python train.py --hidden_size=256 --warmup_steps=200 --dataset="wikipedia_en"
MLP neurons of a small language model. Each row is named by its layer, matrix (down: output weights) and neuron, and shows model dimensions 128-255. Each number is 128 + 24 x the weight over its row's rms, rounded and kept within 0 to 255. A neuron's up and down rows have the sign that makes its largest values positive.
After each neuron's rows, "fires before" lists the tokens most often just after its 100 highest values on Wikipedia text that the model never trained on. A number after a token or word is its count.

L3.down537 [106 114 135 137 127 145 162 113 112 117 111  99 125 136 161 145 108 118 161 151 124 141  81 159 122 116 154 151 135 131 130 152 118 129  98 117 118 107 112 147 189 182 114 110 128 108 173 127 139 111 108 125 107 102 124  98 175 155 100  77 118 132 140 141 137 152 115  93 136 124 137 108 117 157 135 123 167 108 120 127 117 147 116 161 157 149 133 151 138 126 175 104 125 158  96 141 115 168 116  95 157  83 147 106 120 162 135 128 128 142 113 125 133 135 144 143 107 111  93 115 136 110 107 173  62 143 161 102]
fires before: ", " 24, "\n\n" 15, ". " 11, "\n" 10, "==" 6, "." 5

L3.down37 [110 119 119 120 181 125 132 116  88 139 125 133 122 102 143 182 176  71  91  97  99 133 101 170 123 114 132 129 121 119 148 133 172 130 141 135 166 133 146 135  95 153 114 133 133 146  81 128 148 155 111  98 122 147 131 111 108 124 122 110 126 157  96 157 119 130 147 128 121  83 154 128 144 127 148  64 147 110 111 109 124  84 108 110 151  75 108 136 130  93 141 146 150  92 174 157 132 124 120 128  95 152 129 152 130 152 135 130 143 153 136  99 174 131 106 138 151 146 117 150 160 133 135 176 124 140  89 147]
fires before: "ish " 19, "d" 7, " " 7, "em" 7, "u" 5, "ish" 5

L5.down211 [ 86 114 157 107 110 123 106  92 145 104  97 161 104 134 131 144 119 137 118  84  81  95 130 135 127 100  91 149 120 133 110 138  99 158 113 126 136 100 120 150 124 160  92 114  93 138 148 128 169  99 101 131 115 107 102 153 130 116 130 122  97 156 113 137 102 174  79  98  91 105 146 127 110 167 133 124 133 135 123 111 123 125 118 146 115 151 134 128  77 129 129 153 108 160 113 120 146 157 137 126 120  99 130 123 127 137 106 126 108 163 139 119 150 149 147 156 129 173 133 160 159 134 151 106 100  99 137 132]
fires before: "| " 29, "all " 16, "all" 11, "h" 7, "in " 5

L5.down564 [134 135  96  97 123 111 108 118 133 128 111 144 110 125 111 135 143 136 157 133  91 125 117 107 121 116 118 125 138 120 104 116 164 172 141  85 183 140 125 128 153 134 116 128 109 125 144  97 111 155  79 130 142 119 162 122 142 127 142 105  77  89 148 183 102 111 125 110 136 161 131 156 106 142 124 151 129 125 136 130  90 144 143 150 110  98 155 195 115 152 155 116 131 145 127 104 102 189  98 111  40 154 129  84 120 175 146 132 165 133 126 120 141 183 132 146 138 123  99 114 133 126 139 131  92 101 159 134]
fires before: "s " 34, "ing " 8, "s" 6, ", " 5, "tr" 4, "| " 4

L7.down117 [116 117 126 103 132 125 127 126 176 100 146 115 116 123 106  77 155 122 135 125 141  93 123 127 123 105 121 176 121 101 103 132 188 168  90 171 119 142 168  80 159 110 132 117 146 131 155 152  87 138 139 189 111 152 153  81 166 157 138 142 153  99 122 134 129 135 108 148 100 140 129 105 134 110 117 110 155 126 104 119  53 136 163 146  86 107 122 131 170 122 124 122 135 132 125 102 163 148 133 135 145 150 151 101 154 140 124 154 131  98 115 139 125 171 125 109  93 115  94  87 123 101  96 111 129 136 164  98]
fires before: "of " 26, ", " 19, "." 5, "by " 4, "and " 4, ". " 4

L7.down357 [147 190 137 131 134  91  90 151 103  60 172 133 113 135 127 133 157  86 135 158 132  89 166 129 110 133 139 183 109 145 109 152 153 102 126 158 118 127 126 114 171 138 129 119 103 160 114 106 108 127 156 117 133 152 139 130 152 135 156 132  98 130 202 135 162 119 128 112 132 143 116 122 132 145 146 146 144 117 150 146 116 131 132 131 191 123 132 141 135  98 153  97 128 117 149 132 163 117 102  98 125 130 176 163 147 107 138 163 101 138 171  89 144 118 106 155 114 110 122  71 185 120 117 166 112 129 129 121]
fires before: "ce" 16, ", " 16, ". " 12, "." 7, "s " 5, "ess " 4

L7.down221 [127 156 128 117 158 128 101 143 128 104 113 137 125 163 146  78 151 154 161  93  81 139 119 109 125 144 128 106  86 111 107 184 132 118 154 143 155 175 123 148 170 138 168 141  71  96 126 109 136 110 139 137 108 151 117 124 127 138 149 125 131 111 118 146 130 115 123 118 136 141 108 151 138 150  73 116  96 121 113 102 131 178 167 153 164 116 110  92 144 129 153 160 148  95 151  99 140 161 111  79  93 155 124 144 126 169 135 116 148 100 108  84 128 134 152  74 120  97 144 118 121 130 122 149 163 128 156 121]
fires before: "s " 17, ". " 16, ", " 15, "\n" 14, "." 6, "; " 4

L5.down247 [107 126 141 125 120 148 114 124 128 134 128 119 105 171 132 150 145 150 145 128 119 112 106 145 111  98 145 148 115 152 146 125 166 143 140 171 126  87 151 159 181 173  82 147 128 118 136 139 132 121  85 123  88 135 133 120 144 133 149 133 114 104 106 127  98 148 118 154 151 137 140 113 156  95  91 157 124 129 129 115  62 111 127 112 140 143 139 168 108 128 151 138 154 140  84 158 120 178 113 121 136 134 100 119 178 142  86 172 146 124 140 163 103 152 113 125 135  91 127 145 104 138 190 136 105 140 126 131]
fires before: "med" 16, "s" 12, "ed " 9, "s " 7, "ation " 6, "| " 5

L6.down539 [117 113 155 142 147 130  83 129 116  99 149 126 141 102 102 145 122 122 153 118  95  68 127 147 123 153 137 143 117 125 107 140 132 125 169 132 133 149 142  99 166 131 117  94 138 126 118  67 111 125 134 148 130 131 117 129  87 124 132 131 142 120 126 155 169 135 120 124 125 157 146 142 135 134 169 111 151 121  78 132 106 139 116 177  99 117 118 139 122 143 149 131 222 120  73 123 118 118 154 140 154 117 120 118 112 121 131 131 147 122 137 148  68 131 100  78 103 134 153 154 121 145 140 148  94 156 132 113]
fires before: "ed " 36, "s " 7, "able " 6, "li" 5, "ent" 5

L5.down474 [146 122 122 145 116  90 104 127 109 169 173 164 111  87 147 119 137 140 148 160 120 141 103 108  86 140 160 129 120 153 131 139  93 126 124 145 142 159 148 123 167 126 147 154 150 146 137 119 123 127  70 106  67  99 123 123 160 134  97 143 139 107 161 154 117 143 104  92 111 118 119  71 109 109 146 143 118 126 119  99 133 141 150 135 127 125 120 126 135  99 176 171 132 141 102  87 153 136  81 154 114 129  97 125 111 180 141 180 144 182 139 118 127 112 141 121 101 131 104 124 119 164 132 180 153 119 167 106]
fires before: ", " 55, ". " 4

L6.down380 [149 149 143 135 152  93 106 123 121 140 117 146 169 104 159 122 144 105 127 139 109 123 159 143 164 171 137 133 166 132 133 185 139 140 130 104  91 141 129 112 127 130  95 137 136 154 137 157 184 114 108 116 147 138 115 123 123 149 131 160 118  78 144 126 130 111 120 146 156 103 100 135 145 129 159 134 128 100 123 128 110 134 145 108 167 134  94  76  97 131 190 140 109 121 136 126 130 136 108 113 138  92 169 100 138 118 135 115 137 147 138 108 154  98 128 155  93  91 120 126 151 121  65 158 133 101 137 181]
fires before: ", " 17, "ly " 9, ". " 9, "ed " 7, "3" 4, ": " 4

L6.down560 [147 166 143 139 174 127 145  91  91 115 124 107 113 122 143 126 116 103 140 151 127 134 109 137 123 115 172 135 118 143 130 110 130  97 123 142 143 121  80  96 109 111 120  94 143 138 129 120 145 111 103 107 104 149 137 107  90 116 116 140 117 180 104 129 122 126 163 118 176 118 120 109 111  85  99 109 123 114 105 126 111 115 142 111 102  68 165 126 140  74 127 132 177 145 190 142 103 126  99 101 143 118 116 148 161 123 101 115  84  88 127  65 147 171 104 148 142  72 156 150 125 133  99 161 117 120 138 191]
fires before: "ity " 29, " " 12, "u" 11, "ut" 11, "a " 5

L5.down232 [165 132 130 109  96  82 103  98 149 127  99 142  83 145 100 155 118 129 130 128 149 105 133 137 149 161 145 141 122 128 122 143 109 153 140 139 144 101 109  98 173 127 129 134 141  79 135 122 104 112 169 137 116 115 101 117 122 178 157 111 136 103 140 108 101 127 121 100  87 123 172 142  83 130 160 132 150 111 136 117 128 149 105 201 130 145 125 125 113 109 146 122 117 139  96  76 103 159 119  93 168 125 145 109 150 120 122 143 122 168 113 126 168 120 156 102 133 171 126 147 151 139 176 133 126 136 150 129]
fires before: "s " 31, "in " 10, "by " 8, "on " 5, "| " 4, "ment" 4

L6.down162 [102 166 129 134 149 115 180 171 141 110 142 150 132 170 104 166 104 109 148 103 106 105 145 142 119 108  99 138 105 104  71  93 133 135 121 119 146 129 103 105 139 114 177  84 159 145 119 132 125 133 124 166 117 138 121  98 116 136 119 118 146 137 137 101 138 157 108 120 154 141 129 130 118 117 136 124  94 147 137 148 111 126 106 167 141 155  60 133  95 123  77 127 114 138 124  90 144 157 120 154 120 151 192 158 121  69  87 134 141 124 125 145 125  87 101 163 156  95 141 160 132 125 125 122 174 140 139 117]
fires before: "ly " 17, "ch " 10, "y" 8, "ch" 6, "li" 6, "an " 5

L7.down245 [127 114 105 143 154  99  93 112 141 122 126 109 138 125 127 149 135 145  89 167  79 104 143 157 118 160 135 156 155 140 142 143 117 140 114 153 123 130 154 127 142  99 133 137  93 101 153 140 154 139 136 108  78 128 163 165 131 164 114 142 143  92 128 129 137 161  70  82 132  71 109 125 149 174 104 122 145 134 103 134 135 151 136 118 106 101 160 133 145 160 116  95 130 125 122 117 129 153 129 102  93 117 132  77 116 108 115 119 140  74 163 122  83 143 102 124 117 117 158 119 131 114 146 131 110 140 131 164]
fires before: "ed " 15, "s " 13, "s" 10, ". " 7, "." 7, "e" 4

L6.down482 [113 148 132 153 105 133  98 129 123 131 139 141 135 168 102  98 140 185  96 114 153 153  98 141 137 162 141 117  97  93 112 159 114 117 124 131  77 130 156 152 138 133 136 137 131 129  93 141 106 106 195 146 138 124 118 137 106 122 186 151 159 112 142 144 106 123 145  83 120 122 112 129 160 117 132 159 128  95 143 109 148 170 121 162 109 133 115 156 148 134 162 143 150 125 180  63 174 160 165 103 178 107 143 127 138 109 125 139 151 108 108 143 117  97 114 125  89 125 119 109 119 135 111 153 109 145 119 141]
fires before: "s " 31, " " 13, ", " 9, ". " 4, "v" 4

L7.down166 [179 119 135 147 118 154 101  96 153 175 110 131 139 144 189  99 143 125  95  73  99 128  93 111  93 151 108 118 108 161 146  89 118 144 105 161 143 158 127 151 106 111 140 111 130 125 115 110 153 144 126  98 146 138 156 147 104  96 128 109 124 171 133 113 160  49 121 136 131 150 116 131 144 162 108 141 125  99 159 141 122 185 106 131 129 122 127 144 135 134 153 131 150 116 129 139 129 108 159 140 128 110 141 152 109 136  92 150 148 131 156 129 123 155 108  69 131 139 102 117 164 181 125 117 122 130 129 140]
fires before: "sion" 19, "it" 12, "on" 9, "el " 5, "ile " 5

L3.down624 [ 77 124 125 149 173 142  80 117 124 131 130 119 106 127 154 111 137 179 153 125 100  93 124 139 139 201 181 145 137 129 110 128 123 130 145 130 135 142 126 128 127 156 182 109 119 133 148 126 142 108 140 132 128 120 100 149 106 178 104 120 150 146 118  96 139 117 150 143 105 132 104 154 118 125  89 106 108 106  90 102 107 137 134 130 159 130 102 139 155 127 153 106 156 128 148 135 123 173 143 149 125 141 138 115 163 153 122 122 130 104 103 126 131 115 175  76  74  72 114 105  95 115 147 120 110 120 154 105]
fires before: ", " 21, ". " 13, " " 9, "\n" 7, "." 6, "==" 4

L4.down213 [142  92 100 149 149 126 139 133 131 145 112 134  96  95 100 141 140 121 153 136 129 127  79 127 162 124 133 131  99 101 132 133 137 127 140 132 101 121 134 121 151  98 156 174 122 129 112  95 119 140 107 137 126 136 107 121  75 135 155 119 127  96 111 144 158 120 131 154 108  90 105  85 152 110 146 127 148 106 125 137 183 114 120 178 101 127 120 115 123 139 143 100 187  91 110 154 124 138  98 122 135 117 118 103 126 113 137 127 134  75 166 145  63 134 111  96 125 130 160 136 121 156 178 103 106  73 179 163]
fires before: "ed " 19, "st " 19, "o " 6, "s " 6

L3.down518 [144  85 118 107 148 160 136 151 172 158 131 131 123 110 123 137 168 124 130 107 152 138  94 127 163 125 124 157  95 142 146 122 118 140 156 125 123  90 121 141 100 128 139 127 100 143 110 166 151 121 108 126 135 111 104 140  77 141 128 135 103 168 110 130 123  79  84 116  98 118 113 120 132 137 124 143  68 136 152 113 143 126 131 140 141 140  90 137 136 123 111 102 150  94 143 129 138  94 107 105 134 169 164 142 143 144  75 168 153 113 122 127 155 164 105 167 168 116 125 125 147 142 133 155 131 131 162 108]
fires before: "it" 17, "ati" 15, "ur" 7, "ot" 7, "el " 5, "ers" 5

L3.down95 [146 118 110  98 125 121 125 151  98 134 125 145 107  90 104 144 112 149 131 145 112 139 113 140 117 100  98 149  65 108 151 113 120 144 124 121 174 127 117 108 127 158 130  99  87 116 143 104 142 129 145 121 148 148 137 150 131 147  97 124 121 129 118  79 154 101  98 161 126 139  91 113 136 136 127  81 133 142 126  80 120 118 181 117 153 126 105 114 119 128 125 154 113 141 139 116 122 100 147  99 129 136 174 122 138 115 133 169 118 137 163 141 139 142 143 181 102  86 113 128 145 139 131  71 166 140 119 133]
fires before: "ch " 17, "an" 15, "n" 12, "ch" 11, "ned " 6, "al " 5

L7.down672 [154 137  66 100 140 129 149 152 119 159 122  88 101 178  86 134 130 124 128 126 108 154 138 140 146 115 147 139 120 114  82 154 121 115 128 119 131 157 121 145 101 146 112 131 127 118 136 152 154 117 138 122 135 101 144 141 100 110 149 160 130 152 152 159 106  99 167 102 134 128 144 128 100 161 127 127 144 129 123 180 157 120 127 137 117 137 144 139 147 109 157 154 146 104 134 138 118 168 107 107 148 112 185 113  83 132  92 135 100 153 124 106 170 177 141 168  87 136 150  95 156  89 114 134 113 131 148 100]
fires before: ", " 21, ". " 11, "'" 8, "==" 6, "-" 5, "." 5